Part of a small language model's weights.
Architecture: LayerNorm before each block, biases, untied embeddings, attention and MLP in parallel.
MLP neurons of a small language model. Each row is named by its layer, matrix (up: input weights) and neuron, and shows model dimensions 384-479. Each number is 128 + 32 x the weight over its row's rms, rounded and kept within 0 to 255.
After each neuron's rows, "fires on" lists the tokens most often at its 100 highest values on Wikipedia text that the model never trained on.

L15.up1828 [112 153  75 129 150 136  77 151  95  73 149 151 160  76 105 121  77  74 129  80  91 112 151  94 158 119 163 176 127 113 117 115 161 136 144 132 104  95 129 156 122 105 192  77 125 167 125 129 144 116 105 199 159 151 116 101 117 159 158 149 124  71 183 147 168 184 139 161 123 133  94 142 114 171 118 126 148 100 111 107 141 107 163  58 135  98 151  79 126  80 148 171 127 126 112 147]
fires on: ".", ",", "20"

L15.up1025 [126 109 120 130 137  26  91 146 113 189 135 119  73 160 158 136 114 142 120 160 132 164  85 104 124  80 100 105  91  84 112  81 101 131  91 148 163 137  93 119 202  87 130 178 158 124 109  92 132 155 142 143 133 140  88  90 127  85 150 130 153 151 105  89 148 110 143  90 188 142 171  91  88 155 178 187 128  70 141  99 163  98 166 165 129 132 119 135 111  67  88 156 126 152  88 106]
fires on: "19", " ", " Pr", " (", "–", " Da"

L15.up897 [106 147 122 153 101 124 180 127 149 147 132 103 213 124 150  91  40 114 147 135 101 142 102 142 152 153 147 128  94 158 148  89 136 108 154 200 160  92 122 115 143  91 120 171  63 150 113 151  83 122 133 142 122 155 127  52 136  99 198  76  79 129 192 146 115 110  71  79 126 136 137  98  92  94 143 163 126 152  68 182 149 115 213 101 117  71 229 132  99  81 155 151 120 135 113 134]
fires on: ",", ".", " "

L15.up1782 [107 147  79 184 138 171 131  80 126 135 128 121 129  75  68 139 162 165 162 119 120 115 120 104 115  99 135 114 113  95 174 146 119 117 151 138 101 132 103  78 129  88  73 128 148 116 117 177 116 164 175  55 156 169 159 149 114 117 128  62  84 138 117 140 133 144  91 184 114 103 144 109  76 161  35 127 103 111  66 139  93  78 114 101 141 102 171  97 134 109 132 135 127 163 147 111]
fires on: "–", "20", " by", "rad", ",", " sp"

L15.up1113 [133 159 140 120 158 125  88 145 160 107  84  67  57 119 122 108  42 159 153  94 117 114 141 105 169 154 114 116  92 118 118 158 127 190 114 128  65 170  88 102  78 165  80  99 134 135  88 115 149 144 116 137 134 122  95  97 231 155 207 137 125 137 117 174 129 160 192 119 117 101  91 146 149 179 143  94 110 128 114  91 122 121 149 133  60 135 146 110 110 127  86 141 149 201 101 105]
fires on: " \"", "\"", " *", " |\n", "/"

L8.up951 [ 58 165 136 115 126 152 172 133 106 167 128 126  95  82 195 130 125 155 125  92  83 150 201 130 166 200 136 146 148  99 165 127 132 139 135  80 168 175 135 175 131  87  88 149  89 135 117  90 160 167  89 175 103 141  56 100 124 180 137 125 125 103 190 124 110 133  91 206 178 119 121  94 164 165 132 133  79 133  93  90 105 158 138 168  89 136 109  83 118 107 123 120 180 143 139 101]
fires on: ")", "\"", "-l"

L15.up204 [113 129 128  84 111 108  64 134  80 115 175 121 182  91 155 175  91 195 103 115 108 137 118  72 136 145 142  79  93 133 133 132 151 132 128  80  79 152 156 221 111 145 114 109 122 119 154 132 115 146 125 126 126 163 114 134 126 111 120  79 145 130 137 123 105 148 186 119 153 163 130 199 106  75 134  78 153  96 136  88 156 100 102 142 195 124 111 101 120 112 145 155 106 124 112 160]
fires on: " |", "20", ";", "|", ":"

L8.up1208 [150 117 140 142 149  52 134 129  90  97 149 143 111 147 128 104  99  93  82 119 153 130 105 125 136  65 100  36 151 120 112 160 123  50 174 154 109 109 101 149 149 116 143 121 143 112  77 204 116 102 148 141 157 125 168  85 101  90 176 120 114 149 151 231 188 192 145 187 158 134 172 136 147 115 120  94 142  86 100 103 110 125 184 158 179 128 105  86 113 155 195 138 153 141  93  72]
fires on: ",", " f", " |\n", "ological", " community", " Year"

L8.up861 [115 117 122 175 133 142  97 162  79 108  94 129 169 173 110 151 183 160  78  48 178 162  84 121 121 185 103  81 130 112 148 139 142  89 130 174 163 142 142 101 173  57  91 182 113 148 171 134 168 161  80 172 103 144  73 136  97 148 127 134 138 103 166 104 113 118 122  63 161 118 175 106 105 119 145 162  98 110  91 150 151 127 107  40 116 133 110 105 116  84 129 150 103 103 184 105]
fires on: ";", " cm", " as", " Belgium", " –"

L15.up1561 [ 92  93 107 115 134 107 135 179 128 171 141  81 162 112 140 103 143 117  75  87 144 106  90  93 183 194 124 136 120 135 168  75 159 133 156 135 120 124 179 114 134 128 144 135 128 124 103 116 116 140 135 160 129 144 156 160 150 104 121 137  59 112 148 131  80 141 109  82 147 130 123 152 137 144 136  81 181 161 138 126 168 141 150 107 141 168 179 106 161  72 115 200 114  69 152 104]
fires on: " ", ".", " t"

L8.up216 [122 120  82 151  90  86 137 165  23 136 137 127 123 180 169 135 121 142 120 137 134 147 132 146 131 141 149  97 122 102  59 205 107 115 124 160 126 194 118  87 171 122 181 127 168  77 169 126 115  97 109 137 105 171 138 167 159 147 117 104 141 129 137 203 136 116 141 113 122 108 156  90 153 119 154 119 106  97 120 119  97 103 127 121 133  86  89 170 128  97 209 165 115 130 185 147]
fires on: "0", " of", "3", ",", " to", "6"

L8.up319 [ 85 167 100 108 138 121  78 158  57 103  90  83 186 139 131  89 118 154 131 133  82 159 174 127 125 138 103 133 138 112 156 144  81  76 140 154 127 182 131  89 155 104 178 154 136 140  96 150 121 104 140  83  72 158  94 128 115 161 147 136 160 127 129 156 143 164 143 151  90 111 128 139  94 161 205 153 144 115 119 138 125 117 192 123 117  79 171 145  74 207 161 182  97 158 129  69]
fires on: ","

L8.up1594 [133 104  54 139 114 103 159 147 160 124 144 102 128  68 118 137 165 173 155  80 127 169 110  78  66  84  93  68 134 134 125 154 155 138 150  94 154 135 102 102 128 102 197 112  82 148 159 161  28 124 103 146  76 143 141 118 109  67 172  98  79 159 148 125 134 192 190 175 116 192 128 148  99 111 166 128 147 118 118 161 123 134 186 178 132 134 138 106 112 148 150 194  87 154 162 100]
fires on: " a", " can", " may", "s", "st", "a"

L8.up1358 [156 126 168  76 125 168 120 159 133 122 154 104 157 122 141 111 103 134 113 142 151 102 107 128 107 164  84 156  98 120 155 139 156 127 131 131 140  71 123 122 140 124 164 168 113 154 119 139 168 180  79 150 139 153 158 149 117 119  73 133 151 175  95 181 184 130 105 104 156  89 131 113 136 113 120  91 179 120 121  79 168 138  87 101 132 131 144 153 101 163 119  93 126 136 123 174]
fires on: "ip", "in", "x", " of", "an", " head"

L15.up1044 [127  87 169 146 116 119 144 105 119 152 192 106  71 176  92 135 154 127 193 111  68 148 162 103 121 151  69  86 116  88 133 102  87 128 159 119 147  85 163 182 179  84 177 115 114 112 107 128  72 105  80 114 126 154 141 163 155 142 128 108 103 122 108 182 126 111  66 114 146 131 138  85 147 139 147 127 153 169 121 152 109 126 133 134 165  55 144 124 135 173 109 153 108  79 141 182]
fires on: " ", " A", " a"

L15.up2007 [131 104 116 153 106 126 141 156 119 164 153  72 146  77 105 104 112 183 181 103 112 110  85  95 140 141 149 174 105 121 173 104 172 100 144 169  76  85 160 137 205 127 148  94 127 195 109 145  60 102 135 104  99 135 224 114 130  57 130  99 153 104 170  71 106 139 133 138 134 154 135 184 130 181  88 156  87 120 173 138 159 122 146 144 147 107 122 157 108  44  70 159 167  68 123 170]
fires on: " ", " J", ".", " We", " Q"

L15.up1483 [152 135  87 177 107 145 139 132 163 171 137 148 167 153  83 107 131 139 106  80 183 211 148 112  98 151 164 141 133 135 106 152 137 131 134 133 147 148 113 196 125  62 174 197 135 152 152 163  77 161 117  61 137 163 132 108 146  72 107 113 170 130 182 128  73 180 158 148  97 136 120 149 127 133 170 145 160 135 158 156 158 128 120  92  98  84 130 114  78  78 112  96 101 108 184  92]
fires on: " ", ","

L8.up48 [138 161 118 107  91 164 110 113 128  95 140 141 217 103 156 126  76 146 108 133 147 176 131 115 172 167 171  75 133 148 118  97 178 118 144 124 115 133  97 167  60  79 135 139 157 144  69 144  45 105 130 159 148 100 145 136 137  94 135  95 115 156 122 148 183 185 183 104 164 152 139 141 124 121 134 163 172 139  94 103 116 105 127  70 146 116 161 110 125 133  82 150 138 117 152 106]
fires on: "al", " for", "in", "20", "19"

L8.up1504 [103 119 111 180  70 132 121 148 161 122 121  81 144 112  96  88 128 129 108 112 163 108  73 116 114 167 103 146  87 133 175 150 119 105 160  79 149 132  78 130 162  76 160 159 133 133 122 193 101 101 119 113 111 143 131 141  77 122 134 119 151 143  83 106 151 135 137 141 135 150 109 164 116 106 114 198 139 131 103 181 164 106 157 128 138 102 118 116 127 117 110 126 143 151 129  77]
fires on: " \"", " black", " Black", ".", " African", " s"

L8.up1596 [169 146 128 113  92 154 119 159 117  73 115 123 163 166 105 111 123 141  79 112 181 122 143  86 122 161 108 105  87  94 181 144  94 147 185 140 108 128 101 149 115 126  92 147 106 181  62 143  79  98 197 108 193 135 160 149 120 104 124 107 132 129  65 127 159 125 139 165 120 145 113 154 122  96 186 161 142 110  45 134 103 119 118 161 100  91 110  98 131 100 115 107 160  89 162  92]
fires on: " |", " =", " and", " /"

L8.up791 [ 81  90 107  85 210 119 137 175 127  88 136  97 118 108 132 118  60 122  99 134 169 166 118  92 112 145  90 111 106 103 118 112 180 121 176 153 122 163  72  81 118  96  94 115  99 161  94 216 103  90 107  50 113 155 157 162 137 136 119 131  77 171 108 162 153 173 127 155 136 110 136 122 139 146 116 131 203 117  49 148  96 181 101 118 144  69 127 113 152 174 129 122 158  93 110 107]
fires on: " |", " could", "in", " or", " can", " /"

L15.up2035 [134 113  75 145 158 125  99 175 106 141 158 127 148 127  91 151  93 176 129 100 118 124 123 114  85 184 108 149  99  89 184 181  93 123 137 127 106 103 122 157 113  36 172 162  93 198 117 121 113  82  73 154 139 150  59  73  95 176 162 125 118 115 124 118 121 128 178 109 182 162 116 148 131 117 138 161 114 132  91 191 158 114 165  73  79 192 158 128 135 117 139 149  80 141 169 169]
fires on: ",", ".", " "

L8.up490 [134 103 126  96 182 133  88 195 165  74 156 121 170 129 112 100 151 121 147 144 131 109 147 125 168 184 108 110 121 120 147 114 176 146 164 111 127 104  57 162  97 149  75 122 117 108 103 166 155 148 121 148 200 122 112 140 150 125 132  99 122 127  95 126 140 151 164  80  95 115 156 128  26 126 146 102 125 124 100 116 175 151 120 160 128  75 115 122 149 156  58 181 103 135 127 110]
fires on: " of", "u", "an", " Ben"

L8.up2042 [105 131 146 105 158 124 174 213 103 113 129  96 113 101 143 134  89 107 103 135 164 181 195 152 143 155 166 101 138  98 202 159 142 165 180 105 120 143 126 179 183 122 140 131 113 124  98 123 132 131 153 103 118 118  92 144 185 112 143 109 139 127 157 122 129 165 115  80 108 115  87 110 159 171 151 129 116  73  91 186 134 154 142  91  34  81 168 118 155 136  81 179 127  76 165  97]
fires on: ",", "\"", " (", " was", " are", " were"

L15.up1684 [101 113 138 127 159 152  69 116 138 153 135 119  99 161 148  99 109 147 128  83 111 126 124 147 145 154 158 128 169 133 178 131  97 117 130 114 154 162  99  86 157 131 135 123 157 120 101 105  73 153 119 113  99 206  99 130 137 131 122 101 134 103 133 176 128 185  81 152 168 110 126 175 143 157 119 130  69 143 141  78  77 116 180  69  68  99 187  86  95 146 144 120  82 209 130 101]
fires on: "\n", " |\n", " |", ":\n", " in", " \""

L15.up1217 [122 135 121  78 101 125 127 145 123 145 123  97 133 124 127 115 117 166  79 145 119 132 156 109 106  86 116 155  83 104 179 131 124 142 138 200 158 140  82 115 179 114 180 140 173 186 134 196  66 100 161  95  85  83  76 126 169 107 136 117 104 137 109 187 137  81 106 154 199 160 143 112 182 130 132 170 145 143 131 138 148 158 165 119 168 104 168  94  98 149 165  98 171 114 148 121]
fires on: ".", ",", "enia", "um", " El", " Japanese"

L8.up741 [117 128  81 114 128 137  97 126  99 141 107  93 168 132 170 123 158 116  21 133  68 170 116 107 104 139  85  94 114  73 167 162 106 116 164  99 132 154 202 129 207 145 121 151  79 128 104 116  77 102 130 117 121 153  93 163 107 142 115 151  95 124 176  93 160  63 108 122 157  48 186 116 133 162  86 176 161 105  64 134 141 141 126 110  85 123 199 119  93  83 147 156 104 171 172 102]
fires on: ",", ")", "}", ";", " –"

L15.up164 [ 75 130 140 103 170 108 146 114 117 119 110 133 166  87 137 139  67  80 124  78 101 129  99 129 119 157 188 171 158 126 134 105 139 192 163 143 143 106 156 129 142 107 134  96  62 111 133 114 124 141  73 181 152 129 138 151  83 129 126 140 117 102 128 144 129 133 106  88 139 111 125 130 136 160 115  94 152 156 132  94 140 108 170  73 141 152 148  54  45 192  99 249 132  85 105 114]
fires on: " ", "19", " un", ".", "20"

L8.up1347 [ 91 103 106 118 126 148 155 105 122 202  89  75  96  73 140 131 135 129  82 125 124 148 105  99 169 116 134 129  72 109 121 117 108 154 163 142 126 150 174  93 184  93 160 145 120 100 135 111 145  97  79 145 121 191 116 113 140 112 149  84 120  89 173 123 123 109  58 160 149  63 168  90  67 157 122 180 143 123  66 129 154 148  98  80  89 139 191 118 147 111 118 159 148 144 168 117]
fires on: ";", " –", "—", ":\n", " record"

L8.up932 [106 113 115 176 154 115 166 107  99  90 143 143 160 124  77 163  52  88  81 121 106 165 160 171 105 128 138 117  54  52 138  97 141 117 168  56  77 142 162 112 131 120 141 107  92 123 101 146 100 130 181 171 167 188 180  83 141 129  95  86  84  80 140 151 159 187 111  63 173  98 172 162 109 140  94 123 125 111 129 111 103 145 126  91 137 105 149 110 154 116 110 136 172 137 131  65]
fires on: ".", " finished", " for", " Championship", " yards"

L8.up1280 [ 93 159  84 112 106  82 120 102 131 161 194  80 127 127 112  98  94 107 136 139  73 102  90 149 108 203 132 107  88 101 129 170  87 156  83 150 126 147 140 164 139 112 155 111 149 102 135 113  60 118 103 108  96 122 131 107 125 125 129  99  96 118 143 178 107 123 160 198 101 156 114 136 124 150 106 140 143 125 103 112 149  92 188 109  89 153 102 128 112  76 183 161  81 140 180 160]
fires on: " Pr", ".", " Th", " V", "-W", "ed"

L15.up691 [125 147 123 126 144 132 148 141 137 166 135  59 160 147 129  78 135  84  81 165 163 131  98 131  84  92 115 108 118 120 159  95  90 117 152 101 123 129 121  85  79  72 142  87 114 117 165 134 137 152 144 155 113 165 117 130 123  49 108  84 156 195  75 105  98 123 164  63 147 140 119 174  98 156 135 138 165 123 155  98 129 137 115 172 159  46 138 119  89 127 134 150  76 187  95 125]
fires on: " ", " k"

L15.up1135 [101 175  38  92 139 140 136  99  78 139 182  85 154 120 150 121 144 156 122  52 111 101 152  61 100 161 141 106 174 179 148  88 151 159 112 101  79 148 118 144 172 134 112  84 126 136 119 135  95 108 154 120 142  94 136 125 131 167 168 119 109 208 127 117 129 152  95 133 140 181 101  95  87  95 196 145 119 141 111 166 139 131 152 165  86 161 133 147  99 136 131 155 117 151 141 126]
fires on: " ", "2"

L15.up449 [ 91 185  75 107 118 114 174 151 164 156 143 129 182 158 141 129 128 114 101 146 109 182 132  91  69 154 123 141 110  86 168 112 125  82 172 128 116 156 145 129  92 113 108  69 112 126 137  83  98 143  58 151 153 136 141 103 148  67 135 150  58 106 109 165  93 151 157 103 133 101 196 123 105  60 109 138 103  73  51  91 130 146 164 124 106  62 135 146 108 175 161 117 132 116 156 118]
fires on: " ", " ("

L8.up262 [ 60  73 125 159  95 151 129 174 139 130 157  86 185 144 120  92 136 166  96 162 103  94 164 126 142 156 105 132 139 175 165  89 133 108 109 125 113 164 142 160 128 118 176 133 131  85 122 169 136 149 131  65 100 110 122 134 192 151 139 124 132 116  89 108 105 118 129 124 125 195 106 168 112 151 151 122 116 122  67 166 108 129 143  91 153 103 137 120  62 167 147 147  95 127 102 136]
fires on: ",", ":", ".", " by", " starring", ")"

L8.up568 [ 52 131 110  61 146 137 178 124  66 171 149 102  95 142 197  73 141 125  89  97 170 141 156 181 149  93 114 130 127 122 163 130 126  93 109 222 124 168 137 146 129  98 150 114 142 140 101 120 164  86 109 187 131 125 102 100 106 121  98 110 115 120 207 176 111  79 139 116 169  84 149 143 167 146 154 146 141  87  46  97 123  91 120  57 132 194 155 124 159  65 103 127 105  85 122  92]
fires on: ")", "0", "s", "r"

L15.up893 [137 135  95 161 117 121 119 166 179 124 113 142 123 106 140  79 167 143 122  95 209 130 153 138  89 203 143 134  51  74 107 155 141 164  93 140 130 132  75 185 174  85 183 103 141 163 157 149 105 152  84 161 121 194  99 143 167 179  95  82 134 164 178  84  76 102 115 134 172 149 112 183  84 155 104  90 167 113 123 154 188 135  76 118 166 163 139 119  49 130  59 136 103 116  79 121]
fires on: " ", " a", " two", " three"

L8.up1225 [118 130 163 122 124 130 144 107 124 117  82  89  99 103 185 109 184 109 155 160 124  89  79  53 138  89  97 100 119  83 173 111 150 113 166 113 119 122  95 141 152 147 104 164 126 124  51 146 147 195 148  80 106 155  77  96 143 109 146 174 138 180 158 157 136 129 127 147 162 146 136 175 107  90 135 126 158 137 174  77 174 109 138 115 137 129  90 119  50 105  77  94 157 139 129 165]
fires on: " of", " early", "an", "ic", " Northern", " northern"

L8.up1196 [104 125 100 129 123 157  84 128 181 114 119 134 144 116 137 121 100 181 125 135 130 142 158 161 204 166 141 138  66 132  85 134 124 174 173 118 105 145  98 114 144 141 182  57 145 106 133 133 103  98  61 125 170 129 103 114 128 165  96 114 135 114 127 188 177 163 113 126 193 155 101 155 153 114 137 180 184 118 114 150 108  90  94 102 110 135 133 105 105 188 110 113 145 110 135 111]
fires on: "|", "\"", " \"", "o", "ay"

L8.up1572 [116 110  40 129  88 118 139 146 136 163 140 107 142 101 165 157 102 142 127  23 104 156  70  91  89 146 128 109 111 111 128 109 116 165 125 151 138 114 110 118 151  96 131 140 110  71 125 132 150 149  66 102 120 115  55 113 103  93 171  94  84  65 139 160 111  79 186 124 194 192 146 201 186 158  97  84 128 147  66  74 136 170 156 140 154 157 203 141  38 137 127 156 148 105 146 101]
fires on: "19", "–", "r", "or", "ors", "ic"

L15.up1305 [133  93 110 104 219 128  96 127  96 123 115 169 140  97  95 103 129 192 132 119  98 124 103 139 132 160  96  82 100 100 105 149 145 132 191 174 140 184 122  93 154 167 191 170 139 178 124 123 114 119 115 119 124 113  74 102 170 133 112 107 131  79 126 155 144 125 102 110 157 126 166 134  99 116 102 108 129 136  85 133 115  91 105 108 108 152 158   6 148 100 101 160 164  94 150 147]
fires on: " and", " but", "s", " some", " as"

L8.up1031 [ 74  94  96 145  95 118 162  88  85 131 165 170 126 166 128  98 137 168 144 178  94 113 192  72  83 129  52 114 176  67 143 150 172 143 151  69 118  86 145 135 127 140 160 116 116 188 150 131  96 116 119 120 133 184 130  80 114  91 145 144 213  84  82 151  91 133 100 120 142  86  63 127 119 169 122  97 129 117 110  81 112 124 170  58 143 166 156 169 188 133  93 137 120 110 155 120]
fires on: " to", "an", " against", "ified"

L8.up143 [113 135 172 123 135 152 129 145 119 119 130 171 155 176 129 153 122 149 109  97  96 120 129 139  56 135  89 104  70  61 159 146 102 148 148 116 138 144 154 102 132  90 117 127 107 114 143 158 105 137  92 168 131 188  86 107  96 198 155 152 120  98 127 127 171 182 170 100 225 161 152 152 145 176 115 108  91  86 130 101 100 146 155 124  64 142 151 145 101  91  99 136 142 117 158 104]
fires on: ".", " bal", " br", " other", " H", " each"

L8.up800 [ 76 127  53 107 119  87 146 178  90 138 176 120 144 159 168 185 105 170 151 115 147 150 114 127 100  95 110  52  77  95  92 165  76 136 139 114 144 137  73 110 118 106 143 102  75 151 160 103 153 172  92 117 117  94 148 117 113 138 125 138 177  87 107 127 145 123  69 115 148 123  74 159 138 166 166  97 139 127 106 122 142 107 125  98 142 156 145  71 153  98 170 159  87 156  72 118]
fires on: " to", " or", "6", "1", "3", "2"

L15.up1051 [110  86 112  93 110  88 168 115 133 158 100 120 127 172  87 125 168 182 113  93 127 140 106  74  91 151 150 140 103 110 124  72 136  96 175 162 127 113  76 160 164  67 121 131 103 110 134  86 109 140 143  90  90 128 207 142 102 175  97 133 107 101 121  87 125  87 127  89 139 144 116 160 105 100 182 145 161 154 154  97 154 124 142 175 161  65 127  74 116 173  93 102 168 156 143 114]
fires on: " ", " |", "/"

L15.up484 [ 88 134  38 115 149 128 159 125  99 131 141 142 120 131 112  84  55 188  34  97 107 199  87  80 106 139 141 119 100 124 141 156 113  78 180 124 144 171 171 119  85  83 134 144 179 129 106  85 130 106  85 132 149 112 114 132 181 116 182 135 153  98 134 126 174  89 125 144 145 152 106 142 134 129  92  60 173  98  60 115  79 139  97 126 128 136 177  70 101 104 144 217 165 153 119 120]
fires on: " as", " and", " \"", ",", " under"

L15.up1835 [139 125 128  75 241 117 136 118  70 126 160 106 167 115 151 166  97 163  21 157 176 161  97 137 102 194 126  98 154  67 214 119 121 127 138  94 108 161 133 133 135 141 144 129  91 126 128  75 112 129 147 133 126  95 170 131  99 166  88 121 128 140 149 183 123 123 112  32  93 135 127 197 130 131 124 173  86 114 171 110 161 103 133  85 126  84 100  97 161  72 149 151 136  95  95  59]
fires on: " |", ":"

L8.up1998 [112 124  45  90 136 150 102 119 119 144  68 159 120 130 112 123 127 103 103 160 157 149 181 100 126 178  87 162 127 152  94 142 141 146 188 163 159 144 171  73 152 106 169 107 150  73 156 185  77  85 140  98 142 143 101 136 154 120 113 127 180  86 176 201 119 123 128 121 123 141 177 146 102 189  93 177  99 129  38  92 145 110  97 119 112 170 186 124 122 107  78 140 161 130 143  88]
fires on: "R", "d", " example", "D", " March", ":\n"

L15.up1670 [104 105  92 123 130  93 132 101 119  60 169 176 122 127 128  83 131 159 122 146 112 148  70 102  69  99  90 109 167 162  96 132 112 129 167 119 130 105 157 150 157 179 159 107 149 183 147 110 116 106 102 134 141 175  94 177 123 102 155  93 149 140 127 112 126 156 186 130 130  90 143 155 139 133  59 122  98  93  93 114 194 182  82 130 153 116 169 126 127 125  98 119 170 141 149 136]
fires on: ",", "),", " and", " Japanese"

L15.up389 [ 86  99 131  75 102 116 168 149 139 145 115  94 118 125 172 112  53 123 113 109 173 125 120 102  76 157 134  90 122 148 145 130 179 113 118  98 147 139  83 124 134 100  88 170 139  75 154 121 133 148 120 162 186 157 109 159 139 112 134 132  43  85 123  77 118 137  94 165 120 116 138 120 147 140 119  72 115 179 131 106 120  96 111 135 102 133 152 120 122 152 127 166 160 189 116 129]
fires on: " \"", " un", " al", " re", " ", " aff"

L15.up969 [122  92  95  74 149 130 133  90  88 202 131 133 128 112  54 107 107  74  90 116  94 169 133  59 113 165 101 149 109  95 149 119 122 150 116  88 128  89 162 130 167  83 166  55 114 180 110 123 128 113 105 115 178 138 128 160 140 234  94  94 135 150 129  77 145 119 106 103 173  99 129 130 100 115 158 157 153 162  71 147 132  89 181 135  59 118 158 127 115  80 117 138 117 120 150 175]
fires on: " is", " was", " ", "B", "un", " came"

L15.up1896 [121  59 104 122 103  65 132 102 127 139 162  90 168 133  94 136 116 153 122  84 105 177 133 124 140 119 119  63 101 123 209 128 163 133 156 163 148  65 111 156 148 107 147 127 159 158 118 173 104 122  95 143  98 143 154  76 129 118 172 139  59 111  73 109 178  98  99  44  96  67 128 101 169  96 114 114 116 133 143 168 122 148 146 177 177 102 189  97 109  81  74 131  74 133 157 131]
fires on: " ", " t", "19", " G"

L8.up2029 [106 170  74 131 194 119 103 112 117 144 161 102 156  92 135 134 139 141 160 132 153 126 106 121 178 185  88  65 132 117 116 122 146 126 188  91  90 172  22 223 108 106  61 105 108 165 111 128  85  87 127 101 165  76 155 102 145 121 140  84 167 173 183 213 166 128  79 147 182 170 129 158  75 138 139 142 204  99 163  97  99 115  94  76 121 123 135 138 176 133 107 108 135  91 128 117]
fires on: " |", "|", " a", " season", " at"

L8.up1670 [120 162  37 184 155 114 138 121  89 137 204  62  95 154 174 179 142 112 160 128 162 179 109  90 150 140  67  64 146 109 153 144  55 115 177 198  88  92  98 101 138 140 150 130 117  94 132 149 127 168 118  95 143 118 165 136 110 147 161 133 132 131 127 146  82 108 148  98 173 167 155 135 107 120 111 102 122 150  66  84 121 170 121 175 123 120 150 127 138 122 127  86 148 121 115 128]
fires on: "1", "b", "E", "2", "ran"

L15.up2005 [ 99 115 156 101  74 117 112  95 123 159 117 143 152 172 112  71  74  67  61 136 175 149 159 147 202 133 160 146  68  63 146 102 185 137 151 140 159 148 153 118  80 128 146 110 134 171 116 145 175 128 152 177 122 179 156 115 127  80 174 125 117 144 114 122 168 155 152 134 121 134 158 125 133 158 148 114 198 128 132  99  86 134  80  79 158  76 133 122 128 146 137 172  76 103 214  60]
fires on: " ", "19", "20", ",", ":", "-"

L8.up1499 [102 158 138  98 173 174 109 156 145 156 157 151 131 107 136 130 113 123 110 100 110 145 141 137 105 131 118 144 134 106 155 164 152 121 127  88 140  97  97 150 176 110 194 124  90 161 183 109 151 120 107  78 164 137  93 124 156 221 110 144 110 157 198 108 120  80  51 153 130  73 126 109 115 176  97 211 182 175  89 106 114 126 102 135 175 161 122 134  94  65 102 147 177 105 130 170]
fires on: "S", ")", "H", "),", ",", ")\n\n"

L15.up902 [ 86 223  95 143 143 136 133 103 135 127 141  49 111  70 140 125 139 122 104 116 136 168 147 184 184 109 108 171 150 150 138 144 147 136 170 139 100 103 140  80 130 109 179 157  74 133 115  98 103 179 103  94 113 170 152 125 200  99 176  79 176 173 114 145 170 150 166  94 149 123 173 115 125 141  97 124 100  51 126 150 151 179 150  94 137 114 169 118  55 161  71 166 103 139 130 181]
fires on: " ", " an", " United", " is"

L15.up1581 [137 152  85 137 156 149 131 160  49 166 109 138 161  82  93 112  61 134  90  61  88 152 125  78 106 190 125 132 118 139  92 135 150 142 146  97  91 144 135 130  85 111 143 102 147 171 168 144 112 143 129 124 158 143 173  41 154 129 174  63  90  80  98 107 123 173 160  68 103 111 194 158 158  92 104 138 110 137 112 102 162 128 123 150 144 126 124 105 100  80 122 158 171  67 155 141]
fires on: ".", " "

L15.up888 [101 143 112 121 150 162 110 127  78 118 154  99 172 102 125 129  93 145 155 122 116 150 152  70  89 126  82  86 144 119 137  77 128 151 198 137  99 129 127 159 114 129 108  93  72 121 157 105  75 110  94 119 136 142 164 142 138 110 184  83  81  99 132 180  86 161 111 110 111 105 115 109  73 141 119 112 103 140 126  73 146 106 126 129 132  72  94 107 183 134 178 187 143  83 115 155]
fires on: " |", " of", " to", " for"